Weights of a small GPT-style language model, trained from scratch on English Wikipedia.
Size: 12 layers, 5 heads of 64.
Training: a variant of Muon for these matrices, 6887 steps.
MLP neurons of a small language model. Each row is named by its layer, matrix (gate and up: input weights) and neuron, and shows model dimensions 64-319. Each number is 128 + 24 x the weight over its row's rms, rounded and kept within 0 to 255. Numbers have three digits each. A neuron's up and down rows have the sign that makes its largest values positive.
After each neuron's rows, "fires after" lists the tokens most often just before its 100 highest values on Wikipedia text that the model never trained on.

L7.gate614:090097158157123136090137113165108088120150141087093131132119158122121091127126146126119093137160128107168117136152119090142100148117137154138148156135109111121152096109121095119145113134120089101120108144093132121126155153125112141166164121131100130098141132151164094123133092093139153146105141132120122058131148115128103082139159131141161137146125132106136119131138170132106130131175137136121108106145102122139118148130160104143103122181162123133091116163133107122128138157060125098074100116145136130157140182098160139147126123120162110121125085088145134146136133132145139119099138174142142132079138156130154107121139091111132148156103117097109106107113116128158113146113088079139174100123098118127101111144103170104124109165159135134074152101155139109122141186079104
L7.up614:109119116083108153125158162155129102150118168113110083138160116143122151118143122127117165116113161125118095112122146072085155120135100152127144128183127146108126101130126092154107118140116087145123174109123150148096108146135091072100124127149107113097131123148125150122106140156130096151119100132098177120171110120126126128185116117130143127128103121149149166125163092155100134119120157112076106144135116167141108185122153145076138118144145182161136141136146108076143133154115146108125133126135124115101124185151143110114162086090110127119126123105132127186081141152100110120147133088132141140127144122139112159135139129126077107175099171146143178091171083117129160153194106136171126102095147127111114124094154147149134147159157110144159132137134102107142162094155128
fires after: " |", " (", "-", " In", " of", "\n"

L4.gate207:136122097118108132126093196174164104141099108160100144133118164125076154122147107144098113141122135132166136125142162114162131114112077127138167151148125144100150109130089144161152100148126133146128110112059152111135132136151107141110135162122099091100139153148075126153185116127098158130098131127111117116115119144073135117102164137141153148114104089138094147166135146096154118121117146096113191146105087135136111164101130161115152106093151151107118188098123091152120127149088137164099165157170125138117141151146153119151138152156119127129121112094152141134161142129091135163112112125131129129167186114159108149140122138119110164122137113138108167137150159139172101148138110140146104161119149112156133117199149141121130172103122128104128102113108143125117146136136150
L4.up207:135138118145133125131149107095119106167112153111078142131133156129074106093157147140130145128126135080137160134062132113134127103153136143105186134151099108079106121110112096135162106082129114166123141113147098120138144107164150153146114123119135117124103172125106121121137140108160116144151174146096140161150131122128122162120132146061111178154141153130168137122121176162169102148145130129124156136077143172142163136134134182131109101151169123151114161111118124154139139184130145143112121124108119118113126101090148149135089126094176139125119100125133170150157136109087188145105141163172117118099114127154128136087124155109096156124131147108116132127176140179134119161154145123099118082134116107105100179159120138128147154145137118120116075111070133137129121131111153
fires after: "'", " in", " Syria", " In", " for"

L2.gate406:110145117082124151164120148148077128077155145131099129124129166106144086111105096126154116144136104103120098135110147113105150094166096103127087140119092179150106127092123140134094155145117190164131133153137118160150130087137092150115122129081153121108101167165131126126113138155150125138124106091099108137107126116168085185133162115131154131122144135165097158119153148126167166127106129104140138115146099150134126114126134140152123146135160106110130122129134099117124159125156145125096088151122080072096108140100105138098132128098107096130145163108124103106134104125109116114164134146109153146118153144128125103155141144154140085131123132134130130142148149085147123093189082084114141088161122098155135097132173096154119117153135137139130076125107107134137090158125137
L2.up406:100117069080146148122123122119121135087172137154130124122089176136139110117115135074125098105163118085142124159124114145102141155127141102155133143142127162145137130106108147104110093095135141133151150093167112130066171142140088125145089110118094108114123162125121109161127146145160147104159126127089122145121130124139128147129129158081177118148128116177112137115170139134162140121138128134145152106093107117166104150156139150172115123112146100143113171127154115145116120138132126142114114148130070107113156150083088113083163146086111130156125128160113101147102150130139125074146179142130128111114124116143113094175124116147120108105128142126151141151128114135147120114166138096105129144152140090141118181125145113118148134126047135158133136135087124082129125154104127
fires after: "|", " "

L6.gate107:125162139134153150144121145102136121109119116106166138139092133142167116101084119135112143117105155126170137148138155115119182133159133087102119099134122137112107161155149163144091095144173114125110137147176126126081154133123104112111106144116123120116092135148134123137125107171103120137177126122111105155112135172146139141171100114145157039091142167131161136109132131142089157103138110153150099116132155120082145087143137135108147134119147120139169145126142156138110099113161121135133145111130126149150120145085143123137134120106117136156159103152118148137147114145162179108106145119158101137169104133140145120130155157150125082125128135124166106160088145111093089101126156128135101135088110112145130137117151163156094112125141147124155142141125119126182128152143172
L6.up107:138121115149129127145148160146125138151109100146149162113096171100144120198147130142165159170117148110071095138132133122123093143153162159086115152128149161144063145088135135108138085156123111144159106181116173149124139106078138112158096133122158105134149118165154150134143100117102096113132108127146118143118162163120134104115148109156103162142105139108110150100163141171085161089123176140139123127144106156133111097163156100141126075134107145157129137146128130144134145117129158100126109141161114141185173105097122110134135148116113100125115151128132146144142143137132111146172113114118137181122148090139111115098102172170137143133143119132120130087112145133159165103118168165102169155081094090138171112146116129119110095152134153157130103159148122154049122147133140
fires after: " ", "2", " W"

L2.gate73:087096126134102097105117148108129142118121079189180096173118155088130170133160117162136083165159093130156161115111104153119080123103117131134079127158151077135109154131098117147136161104134104122166139088106092083126134079102106117126170106144133145092173126154107124127114168130137175148144062110156116065141138171103114130123131104140126117120126148148137127140140156155135131126114133142099156134123150140163139111133167123144117132192103157137131139167142148119136155139144128133128142126175137133163103111116117159141107176135106152143117151131096096140157167106126113085092162118099147151124143112085122099133135150163153131112103121166094137097104135149104154149131110153142134134122157108142130127080134119116139094118147135153139155103096126110117158140130147
L2.up73:138092126143133103125139121139126123141111133146158128116104104090141142131127115156129115153131117123100177138111129161114109081118158126111131137174116115122136147142093083190102132092165107141158162105122114124120124118135054093093174158106140151084143114108094106053115157158126162143147096117148092090145118148104122100128139135172117111146152128117144157128144150141149138154155134146151129082115157144166156139098162161129123128120100130124148166149149153117133158111103146099135149143173108143147105105069113108127101161114092114148134168107107106110141120109133156142111151090097150103110170124141107121143123101132110091109140048144094106107118131137122143122080101132129143115118131076119113108138151168127096105128130107140159165108122143103114131117108156
fires after: " ", " \"", " ("

L2.gate780:142139074073159132137124151143115121141101124123126122106092161142088128076099107120094111159164141086119089120094150125107124134111145122100139111100138149134093173117136167161129102116127058154137149145133148131113125152114117089095156134082151169134114145119162124132120145102136113135131130132086123119143117109130121155062136148120150148093149163096146124104140151164134126114143134176177164104120104150126122152122178122133124116112147169123141149094100127115110118115178137125128143124171132119140112212130120136140132118071134144131136060126097137126153120102143099147134162161105129140081161111149126136142110165163114123119149095121139116142128142123114141103126109122112163141143153140112124175142165154173147094144125090154170150092134130122113111143139138
L2.up780:159181084075138132107140147148134125134098120090117117122099179128094130107125085152135114177210155113146120139094115105098097113138127142099126156087130150151132157101112132148117109118141098107112136160164162137076106111112117141106145152069152118146120160093117130142111171111159167146123124096092129152141111103162161129089112153079136121129136148111134129104123100122163098117128111181180114135170080132136107157124148134119128124141123145130138143108126140110135100138156153139165162169156101121144129182154121141138137112079134117133149116152114144120148140136156138124149116139127106119094166123164128138132174135148118121155148133134155141116162130127119128082122130107154150136145121135143125156114120130143143113146084127159163163105132089102114105142123121
fires after: " ", " co", ","

L4.gate268:112133098101150104081131149161125074127076164111135121147100186122095133133099072139135116166152179119125146126138142102080125176113100120101160105130115115141135115139116170110153131125116127139114151170164118143117146149147112157097141143107198146154135165123103147138104135164188105122123143087100081169118127124129086125145088112115086130115116142116133122038126137153146120124131125136127091155143148140111144110118146078150129167122138154154124167136135114148134185123156114086151117115155129127131133173155147140139138089131142122093161156127116128129121164135115132161080130143138127126135110159118143119110168154153155125145182139145095113139118128129124142091104138114170171129128129152108090096076108141140143118101143114109164150148126114123164133155124160
L4.up268:162136141122143128096167120123070113131058112094143144118121155112136120157127118117149138142105099104094122181140106167138123125161127101121127158126185107162146073142170145104129103116114103142094136139157138104126164153148144144117153068100155106134100140117133133164144129136109141125112145136126135156143107160116142103135122089128127156147137126081119140139128156130120088120159114126121108124169115132140137113148170157097091149160114148129129109100127140140109087123145128146137161142153109148108110168134111126131109114145105165134161080140083114129152133168120096123152129128128126158131138128160157103097113135132139140130141111148139087193155131090140103127164118152158133107113149070129110193128150162111143110114133118193068091154148111117136160189150147
fires after: " ", ",", " a"

L2.gate269:115121100123181117130119131138145123074143084150104119104109172162143130125143117102152129131125157069107126144177184111110142102085053141088127147116129121096089171118154110137100149101147096201161150131110124144119123157121123133136108109138135124137127120161128120137172114120125151135097063141117115147089129113123103048128151166144131151137111121151189110118101115107136123110127127155124149152114156172145160109112156149095162111135104094128182105122138169147112168160145138171121111127165127158160138101138096101117103147135120122155154043176120083107130130114121147163133130116139110117112135111149127163124121100174078100089142107129143127144171104110116118124156126110113118132095102105109160108096126131106108123121111136099138140128103126121163121097102169
L2.up269:141159148103153152117147145137104112122114133148145119143142084120158151132133158128147135172159126141099161153165162121102090124158089115125141141124167140100131072113137116101141150121146137134102173201111107114159128137079138144153139140111080147143131158157112131121095099108122127094153167102123158136143142152120083107104129111139151168135127143156155111130114110096110167123141112124138146162151145184157125100162111122113143108157113139095127173092163156139133131112126157199119145134145117160098143097114156122075097118132124096127127104095104090121118127126140177158146133114111137135109104119151116131118156111205125159111090126160146116099097157114113204104120101158135160124084128146150142120138140116133128153125112096092139106131107152109112135140125127
fires after: " ", " \""

L2.gate139:160123097152122114140157157109124115155134135155152123106162170085148123141154136135144101133112138104124131159124160136122146102148102142116176118113135131112143139136132127119127119082129162134140113085100119144112146111137067119105134072116122169104111108154125133111082141128158151114106103112118108100157119156107080123096142144118114158126125138082143123104094138135114151155101124129123134121118163129109185138109091151112119135086142128093190134101140112126103151115150146131115145074168127146087139087115123118094102127159118133167168146129108114153135138146118117169152095123166143124138127148132144148141126115150115130096143114090060156146131091132107175127115175128109131123087106154133122105087072137085117158119113141107103126048104119121100123098118131
L2.up139:142118079103119098105133133127118128154141134151126075136138118069140098124159129161106081147107127112126114124144139140129140083139106157091131135138102144120130156129153130109124121115133143182142113066121119127112127157126064142107160109128142146143128143175113102100155108195151147154144124109161082161145100171109075108123138102150116175108131145111170111145125172132133123136148147095147130125137166146119129148129140122137141150153114108142161141121156135121122138081093180136114121099188152160141106103132116160116132125173091149134136118171145121141127098126135085147163089157155132148109099119148124140097166126145100121090142078098101119142139120163122176123069144122092152109106127164152124134111150162122118119139082156129111117085093149102097087109107145
fires after: " ", " (", "s", " interest", " N"

L7.gate500:145131124090136111120105130168146131113102136110163145065127121096141103115143138187137079160129146118114115133092131136120074163098087172125106153164164117144093155114096141152107093110139125075152133170166137118112110105143146107174168121093100117089082144116171145147157129155120168132142123103164114137137163108109115085127129116126130162156142165138100149085120134148160142158123117104133130127124122119082098118131173091077106093137135163086098102129085118138109146156142136138105122126133125076113152134154139090110121147112122152145069127157140102129137133091118138121131116104105113152109111152131137139146129122150131130117125158176155137116142074168140112127082172120113177136140160132113165131176135109170116137130106110112127098135122139100145119142125140
L7.up500:137152101147120129132157118113115117094125139158144127132117148146102123117109110127128152131169156139134124104141127163114119140151141113065137169075160104120131112137155111123104093111130120129143164060112146097119129121127125137141138104138118157136149147142111153108114103115094157078119173107132126118133111139124115074143170141131141096128084128150133101092134137110112131110153093137138112131128181130155163122153102096142159122134153151149123118144128142097095165106139134144155127111155106159154103148137098120116125118166110153130122181111118086173114139140146125126112204105163126129130108135098093106083166093121096191142137122126121115145172112108136143142114124158117099105145150119126146144109183122090113097141141106095131135118109120095148142143113160
fires after: ",", " (", "6", "1", "==", ")"

L2.gate798:136089083078131134169159120116117083118106178147136181106111117154121107087163163125111135136110128129152083132168106166129168191125171116129145118151152122103034102126160127155088137136164092187129093136132184144137117141130126109106111116126139113106154114159159154141111145128121139138137145095106130121124129114090129139156139141154111128134131121129166129122120153132090201146155143154149108088083155131129128124165135157121135124121134122129150121126096119173090171133120174105108132123154122138147145112145076099215102149137088084124106158121145148130130142116125131137103143145144146181130096140140121134127138125100139122128150140119141155121146124149156125169162150103146108083148073116115114124130092124129132122129109117096137133079140142120138120086109140
L2.up798:125116113114111137155069119166083130161132147094092177120133144122049120161115110154110103149178144111122139150146146118126153126087113150121152158095159148164123150133158154139125113153109124112153148132150146129118112152118163135126133102150144180126140137097107143154159080097152143126103127073130127122148075143114139109159124103083118136118148126102108147161192124103151126133101149152100142149111119135153132124141133106128144120153140089135142138159122142117130112100111169101119124165142100152139133163136120138130149132064125144203142143110113112130165110113128131190091116074139137098103184144116111160132196080152160113171080136137136176137128142122105125150131153155132146135089115114150085128135136117115149094163158100131152138078135105116116156103120090
fires after: " ", "-", " pre"

L2.gate540:126110145091170125127089131131131161103135120147121133130102135141138120103112150167128171163131086105068109082168159121076119128157089122102172181135121131123128158160082134142093167107150117167136105106092140118132155153142111147112090143106114093149161169139092151149146149114152168108120096084139107153146181120101103069147161129154160126135134107119094105106166176095140137145132106123147128119130184161130175156113097146116142141103133118130122173161159118113157140148113144087131132118164131121134108117188118172094082136136106150126128158123116087101147095098095099105136126138120160108112113071160117135131134159142112130124149127118158133124128125155115153146142138107142134147137100144164146146133195127136117116147140145143134086123092148108071127144152108
L2.up540:167118138100102154100093102162114164164103109126151150135141085143164135111104166139084101126136156118104148133082149108123137138160113088163172172130109112132142105100179147083150149117132119118086071102113102124113128102146136113168093177148114132129144115119111122135194114117148120133115128129128159117124145162142096093131163166153118152131140105114126096120131139138118120104159148107136151107132126102153136146175107167098130158110142131104134144150131127159160087089141144123141139110141141119119137091156106157118116151131099132126117119117108154162130133161128121126166134123159123129155090110154139147108111123115133077129113144184109115086145111100104148136153189065135110111091096113112149132143113155100111143124156137124129135151120174188084080097117115
fires after: " ", " \"", "/", "-", " ("

L3.gate508:135127099127132086131132154115128147160130142105120166147103124146113104196152141126101091140112159139123126089120144124095118151140150121145146108133155126126127143157104170122088161112115142123123154104129175122102142082113143118147128107175130112125149111132119129144114074128089131157114123137122143149126110155075095141162160123127162065160136124165139135177125143146148149135092104144112155126116113152096084101106156161124121141126112165182134167089124104095113132143123077121047087126163129133125107144128112133158111159132140114139139127157149155141112135110070163149122134131153168153131110138105135145124169096152145103155123148106128162155132120136166124101090129122122114145081089143109106085133127131133140114137137136139090127083139153105144108132145115
L3.up508:059153136164105105100097171124073114115094118131114188135156106151104103083120113103111120121140130119182110117132105155131171120160111107104177149146143148143035107097152113139120099133161147130186112133132116090090101110124134105164142141108146095120120117140114135146151175168126182102139174103122133103113161146147139108118117142098142130129130101141142128135115161123158104112135093107106139134138138122117097110155162117096144141114173129109110126128121088138137132187123114135104124151157157153165165122099130118155145124136122089138138106132171138138109147126132140148129111161108070112128171101120108140123117134145132149074143149113139169106123147140152102117138114134106106137168117137076170156130140118118138113107123136166141117123135128111102117120122116
fires after: " in", " In", " syn", "in", "don", "un"

L3.gate651:147105146153149158107094100096117134131153118105144137107128183106139137077139105135102143136146119113118128143157115186136145123112107150164130144103134131120078156103131120118099155111154129113135128126116145125159145123128128161154140121094155117121133182119115092146168101133139117061105143144099126147150124097112123139149159144135097154151135092088119146114148194100136141132184114134119116130096126181144157145086160146102126106103141115117100080112116140124166152121116105185109154132135109099152157108188096132094122114100141088119130161137147150108128149083174085119148148179111153107120151072143113097171099106144138143128086164084089159110115173136116136144115073127143114120165133108143172121137132124141130140136099145130118124158099110118108175150133088
L3.up651:107108147118151171078125121075131120132101117130145157160128143105129131101132122086114117137113154087170119148138133194117127137132091126165154127118139135123111148158130096108160133104127122146095102121133148125143129155101168124172144141105098098122132156126144116151149096117130152078144169131061128161170166096104130103199132127121120112145127118096085167127127151102130144154126128131171127154114097172128173169107143172146105129115156114134105105133094162124119145135123113121107153162155149090097158073123086160139142089139136080156088134110120125128148172096143105129142114129138170139102155095148137136152144132138148144125080126120091169185118184118136120162128109153119134109142116104124147119118123178130108117145076118149127150098139108144105160169145079
fires after: " the", " ", " The"

L2.gate488:112124118134115121125131107105166170092125084114152125121126155112100123111141131158132121124126114152157116116186146174147092099110102168108117176158075137101076144164131137131108128093154113094165100100106151121147116128122118130147127131159146117112104140074116105139138126107136102132106124107068113170127133109131116093123123139150098134119146094127115132121139133093123114174115135131135107150091160157158141182103118150112142088139121135120182128141125113123138132136114163153115155125157139097125167141141138140123088132125141111128131125108113123135108125092113131154098091153155133158108110068092104184122096130166125076117122118138082159158131116116146139092151108133160102120127104156125152112119114150090123123124170163083167137101131116163144077099110150
L2.up488:123135154115134117118144126101132109122089108110090062111170152091110116120150130132103110089159112138145103140125153161119162128148122169139158109125135118140070159179155102127146111122154108109152130119109169117147177127156114113176136127134107104127132164112126111110130139063152100115132131126131133145160107152130155128130140131142160077131142120114136133136150142123157081115166158150103095146150145084153160131074132150133148127109124109126095129158088146123126108124116127170095180126132142085159175123087133115146098122157141121136124118132127146120097110112146094102159123120180198166129100106117140142103123111141061117126158092134114131150095094122115110128123095125122139097103118161166152137168110141111117123118111166117123111106117083123138063116120155
fires after: " ", " \"", " ("

L6.gate178:177110120129168123120116150115116109176127149138111126110105128122100180158127094109123146132152060129167138145115095107153126151158148106103141107132143145146140111117133185183119124137119138161122156146148108102133164099108094138086119170121133121069114149148154161113134119124103125117093116122139125158125084132159102151128148090103144110154119116071163185126166114140141107117106139146119130101109132097119104126157115142143181141144125171105126140129128129100135135111102122155116152074119098153118119153086179127132183125117122133112093145148121157156144122202136125094132107118119129146149110117136147125149152096138166108154125169139097126155137123106119140130129128098118162124111114139121135073132112151131116111154171121120104152148130081114158093135109176
L6.up178:122101123135117155119099179127108084144130158138151098149155106113108169132150109164164133099100130118110147135130128137116118133100097109147114110099129105120156150155118097145125093136131144088167130118147127152139174115136146109154127164151174122126150147155136140106153148078146158125133147108120125116158126081177160141115159151128187124129145131138150177105130118113111129110118119090139132109171110134131149123137120136159115111151140104107140111123141140123114077125121117147116148173132061176146124124172146155096137126091074115117122124125100096088129151142145165089122088117094113144151136079159140153090178116120147121127146140123105104119113115083150163146137128081131174097096103169146139143110123122150153147138145083137137095148128149136102097138162139
fires after: " the", "s", "-", " most"

L2.gate1:113130107097140134125145159124103089137084117131182100169130179166142127120115092108123106174140092095126122088125138134133097083117112142113135179113131141149122131089119125142122109164107134132132139152176122121084105098131109105116111176123181113122139139154121162129123169135151122139124110075137100182124131123128140120171145143124126114164131182110143157116153155171127135106136116128165157114153100121112141138152171132148164141128133175148160123131152115124153116129137144203144168129142103119137127168142108132124119093083143095122122111185133149090153116154148129149119134113091093121107182127143115153113161071158104104136145125168121085135124148150159104085155138103126123090094143144127156150141153153144148145126126148146135166108161144100157141142120118
L2.up1:117126108114161139123163122121074133103088109124163114117114140179136095113109119128132091151144088092135126138137126151123107084115114129120137159093122148163130142098142143138106113152120125102138096126149136090081169110107149098086094124121144120109116100154151110129155164129167162083145077132117100135156131146150103090153143118114100133170105181117151163103115150183158135084134127114188153109150111152142151150148157143152162143145123145131145119105149128115154122117101161191147154110150101093103137184154125157142162080126135092097124137172140132156142109144124118125168123109116113116128176117113125142131148111163125085102150102150134109136138139145136121123145127086108137076102124097138156176105144142138116124150136155150127163073169112105110128133125107
fires after: " ", "\\", " ("

L4.gate535:172107119153096115134132107093120157105142072120184074124150102116110120150118122123136101107065136117134099144130126138151132103156128112126139100138147147167123150138103116129110097127127150066118099080122110120120098116153157167103144126153113126125147139109131127081132126116162148145126134097073123157122106129149127102128142130072142101159118131100150136132166147136142101094123094122147106100173084187088123132176143134129140120157125079119154135142105148132114061121129121155159147113103142095177146137126104136143140089111152100121149109136116166112143156106102119108134130128104127132089161109164125140100152129140138129134111136146105109152177136160175100089126170145156141069177133130079114165098105145135127138139104150105176121130117126166142098154132127
L4.up535:118131126151134108104146123130103140102097099129149116133136116149124097148133103143128110167108129171135095124155164128125118139120141115114165066150158161177123133170129123105132098156118113057124139112139156136149146153104154152130128135084106136094120142121144139173113141149107142110158121134106121187121157133109139138106131138102092110163136145139108102101133146132122122081174107125105130122143093178140152119139157140095147122170146093139099125113128135134158141122131120174121161122136092107115146173105090108133124097156077110099152144113108095164158144101080121106123117094119135147145157074138111136115116149140135168097132109182113129160163135149150123079066148148128083105121187160101118151141142162120140144119146116130136106146107109138116104094138152
fires after: " the", "s", " ", " The", "The", "8"

L3.gate367:109115085138103129143151124111084099164104159121111151119152118131116130128111176125113119169063121090125136131095085150143113119137109130096117147134088113131125074119148153124133126144137139116146122142114104087097156170142184093175121135135113096116174115121133148102145091157127144124085103119131142105139156121131147173167153160135118129118114115122124092167149111111093104128162095148154090145089130165118105101163135190084112147140144125141115186104140127142131144138160119138115158195146121103150129102087125166124129115148144090117133106140133122082108142123081130119139071162138128153154157112093135082116106134117150138126107169115160170162139173118133104129111132175116133143141154118151124102128146147158158125144087167151124148136111181133104160131174174
L3.up367:112122125088114119148135111133110125127088139121105144137155128144167140115154188114095162111101074130126102160096156161102095153145135112139163150146162129117122119121126154146109100084166097164072153131073139131157130177095151148115146137093094143128124139153143128130180129128152129154156147072112155142146169115142151127128147127116068122147143145141121127150128122151135110101138095142120137118159154128142126099136133107092123165120122153107104168124122190107180151126156138132121085086139140119113095130167103120144112146147069147139107164180114165151128165107117146127154125110112158102148110128069134131101118143134126169113132125136103169148102130171126117127143146133127141130128125132113107135154100138139121104125122141131134129162147106145127161155077175
fires after: ".", " the", "In", " In", " in", "2"

L2.gate678:135096140141125141138122095143133144122131135122144122125105145137108098162150103138158146115110125141158127066125124145131191176179133105162126194134156111113182124149148151118116153113108103132079162122144093139099116161090155094143125091159149113124134183115109148122127124153149088126138116099146122127136131143121147095121119153130150104129166107143146107099130121106134117096139133094129098076113099110154141114131157129109207097131150146156128100111080124133136110107106147132104128111101116134119103127146119144105067133142109181131124123146122088103130114111177130122115129139162175176074102094110150088126134152122105099117135118095124114163099126165128120113132136154136120156122166117155116122149195118163166135092144114108165127071120139116127167127154137
L2.up678:152107158104103085150134135118133091115088129110127141105126135125139113133163159127111119134129128131067090143127131138166103135139134077133162195150145131154136113164153087123099139113116141152112158131143130103139131141175116136157124147122180138045113159129106121083157158135150122126119133118066077145168111108137160089129133155166142122137157125105142143109129129079146142124130140121132130118092142134158183134123164088072166089134156140123136142130119103111117144096122160142072159089144141131127098142116135122136131134146083155133137138113128158087151121141156091092121155111079144153100159112107106111174112149138099128113138124113089125117105142143123126092109122156080123144115170135157143134122132134122151122112152144108131144072170158123088125112158131
fires after: " (", " \"", " ", "[", "\n"

L2.gate291:125141096133123123095161134118110176132085135121137168099114124110154079150129115174180114122136182129133113158115126171107122106170167145139160156118091136158114134109101121083103137090104112135118127094127183099154126151128159126133117110115123133119140133110159111111163104112143125123141124128117095087084156124166136108105125124135119120128145133102114100133114128144100098127158078120150138105159151116141106106120132093164095109104107122104123141182143085155148172134180136184141109099096097141102108141157124078161125110115100123142109164106111143193176138115111096160119124121119103186130138124153142138152110140149125140144153081141129111140151119131104144110083137158083091113154136131116115132123167137125152158124167138130160125103126156133131116095155136
L2.up291:129118086148106096135118130130130085110174133130147153160137157126140117137122126098189193144168163101131158133133131143121108131087098113105136131150123120151111121125112102189126163160126120103125127129160186149142155160078099121097112143165162101134096099170112135123151119126114146086130090158128111119160145135112154101125110098073141143163113125121111160092161130155165186144113094115127141121139153160087127122160128129153133113135107182173136178133120115117155146093092141116138127083129112122125105143117093118121132094108128114130116154106157111087174109121137129098094116129130156099140168117118119126132197157110113166133115104138137123079148140154138118157126109137103156108113116112129120084103158131128149109143112126174110124093154141094108130179110158
fires after: " ", "ce"

L2.gate210:128165169161126141091088132106174127089108122160125092118128145096118126103205127171158138141102123106156105154126164165117102090145111148127115094125138111156091163117162083120135183136111142139096135154096141127150132108081150129137119101134109087160098131128109129099134107132147132133131092127145079108131150136144172113130129169116153122155163086153168098102120104188119152142111142127110106132092165134122136154133108117120136115125147129133114142153127120130117138092121130167111086158117128122183139150088123122149093138189109148101118129124117108087156132141103117107097124175124151135113139085110098132116101138130112092113111109120124140148123111134149112156085164151136110107183126114148118129134141086142133134133148139137128150113082149164080138084158128
L2.up210:112127103159100138131138143118135150118094119138139131107138120135137132144168132150111168108146143073095096104139148171124112096085162160122149134069114119084099126134159109145077135154135101106106099085132165124147145136113117115128098118163094114113137106100140129139151146138103087142139153147111079129134141166125157079158133161126134149161108110101165156127108115147150175169096149146133145146116119142127097153159151125148116148148117176170169143156116114140100137102110158173103141144123141143148097123104120135167107187119129128115116135118125122137199134116099140138128130112104141099128173085113127166133117124173121089129068106138100110146139089148130169132126152121089144103102117103150141142143159117112125109112137145107107100137115154166092118074159159
fires after: " ", " un", " \""

L2.gate558:156145146098163085118130102144140147129140134144164159093131113058177106137158099082134135141113083115107142132135136118123179137129131090136156113137160138120144140140120147126139150146098094117116116109153103106157103140125097118123125166116112131081128155144068132132091088140111098094130198163119128132108180119160134164104149156131103152134133107089071105123090156111134138145120111097146136102123112176111127145163087154113109112118159170155117137138106143096166124118133164136130150126089083144126144101155105081112114138135143110104108150113126106125118127156141097137140167136143164128137151112108109128209139111120119176109084137161123092151130119153149131101096101153156111151121183102087121153136141080096155114157128106116134131145158138124110119133128111
L2.up558:145125173133135085108110130116121172118122119159165149103155127108128123152142121109134149148090122131129165091123143145142179140156117064116134150127142167103149169130140178149128178162139142114131130112124085086158126157136119149103132168120108118111118153095049125140101118142141095089140173168123107158142127131133095171160135134107043137098133132134093111093114118115147116137138127145161136146121144149122124139117132134119121128105112114094120124162138152129187150136156126121135160123144082142114131072185124111077116149141121136103129153114147112141136138110133089149157164138122170145140123114124131137184146136111162192114103139105165121114130139138134105100131085142161145168101157118104116168114124101100139122116119125142121182138122134120112111111145075
fires after: " the", " of"

L4.gate478:148127106126139142117077120123108138128120108139122146106146144123143139161099133148133126093125101125122129138151140109158139098138114111146122148119130123168126120092151133117161118130095162146121131132090136118136139099150124112090115135103161099140134113164084131131105134114170148109108118115076155139135130106176134152127090149153158169137137116101127122135099163107169194148114104146124097119141109105151139132095128103121116123164142116104129149131115161126127075145109104184135124114141123047100161140111118098105121091100160147098129116141155164129088167113149104092151065147120117150165146131102121157111111164102089132120106132138106139122108110129132092080118092086125124116141103120174161139148146114125136147123169095115134115123092149143113129183109129
L4.up478:125121154125121131169096122157147129145152137147096112152198135179150142124108131114160129160118123144153126134145109169137158090085127102121157159144109088155075175099164092161140120141158143099183105142101123150175128112124140136083126110107136114119143152120090115111134138110129100104134153127152088183151144131111086138150179128145169104116146172122127124150137090109129138134123107107158124126153125176135149157135118082070140116136190111081130145116085166149158142114115131175154091105158113139153082111136138170115169097112098138138103119133117130103141145107163157142137117136132140116174149092161100113138128148153118096129106167115123144163091112099170123132096100111142133142111133140125157092091138126178128144150133119145145132151153129140106146146128140
fires after: " the", " Cho", " T", " H", "H", "s"

L6.gate559:170125090124127123133150142130129123156136124135140177157070122094146105146125095147136077157109141131117083104158139123082132165109115084139137178110162111120138140156129130161100127112115132175147102143129153130147164152103151176142138140138126127176145139090126122151203132102084135138114121092122149092094121132161114102158150149174140128165165132165091110091146139155124154152142140078148123132132158126136108137147122137105157178123115139128165126155144159125116147149120155155099117133109123128139056140186136107122124117137113138121130155134150154144116095125124136155135086135120166122112114147080104103101134135124140102095143112078130089131172125100101115160122124115149169107103127099132144122145104148118143128127119147106067117130148125107112110112116112
L6.up559:152166138125139132147145141099125112089147195114109159144109132162126137117107156144127151143164117110076132113131130155133152138132127111105137147149141130130109134141156135124138102118124102183139161107124105124128153146144094113104108129130110152151137127147119110139142104114120103106109105124109136110156177168186097110115148104127154113179141104163145129098161169132114143145095116097125140136127162138165149121148137123165126106118110163107190125146097111115116135129145137168096104118110105095124110141137138140156116116127147136080164193134094155140116134164133142089144111098104148083121121133104101152136145113089124135182106156127118173126116119118070091169139140120129136152116162099169132127154128164151151121171136133148142155141151118172144136152147121
fires after: ",", " ", " ("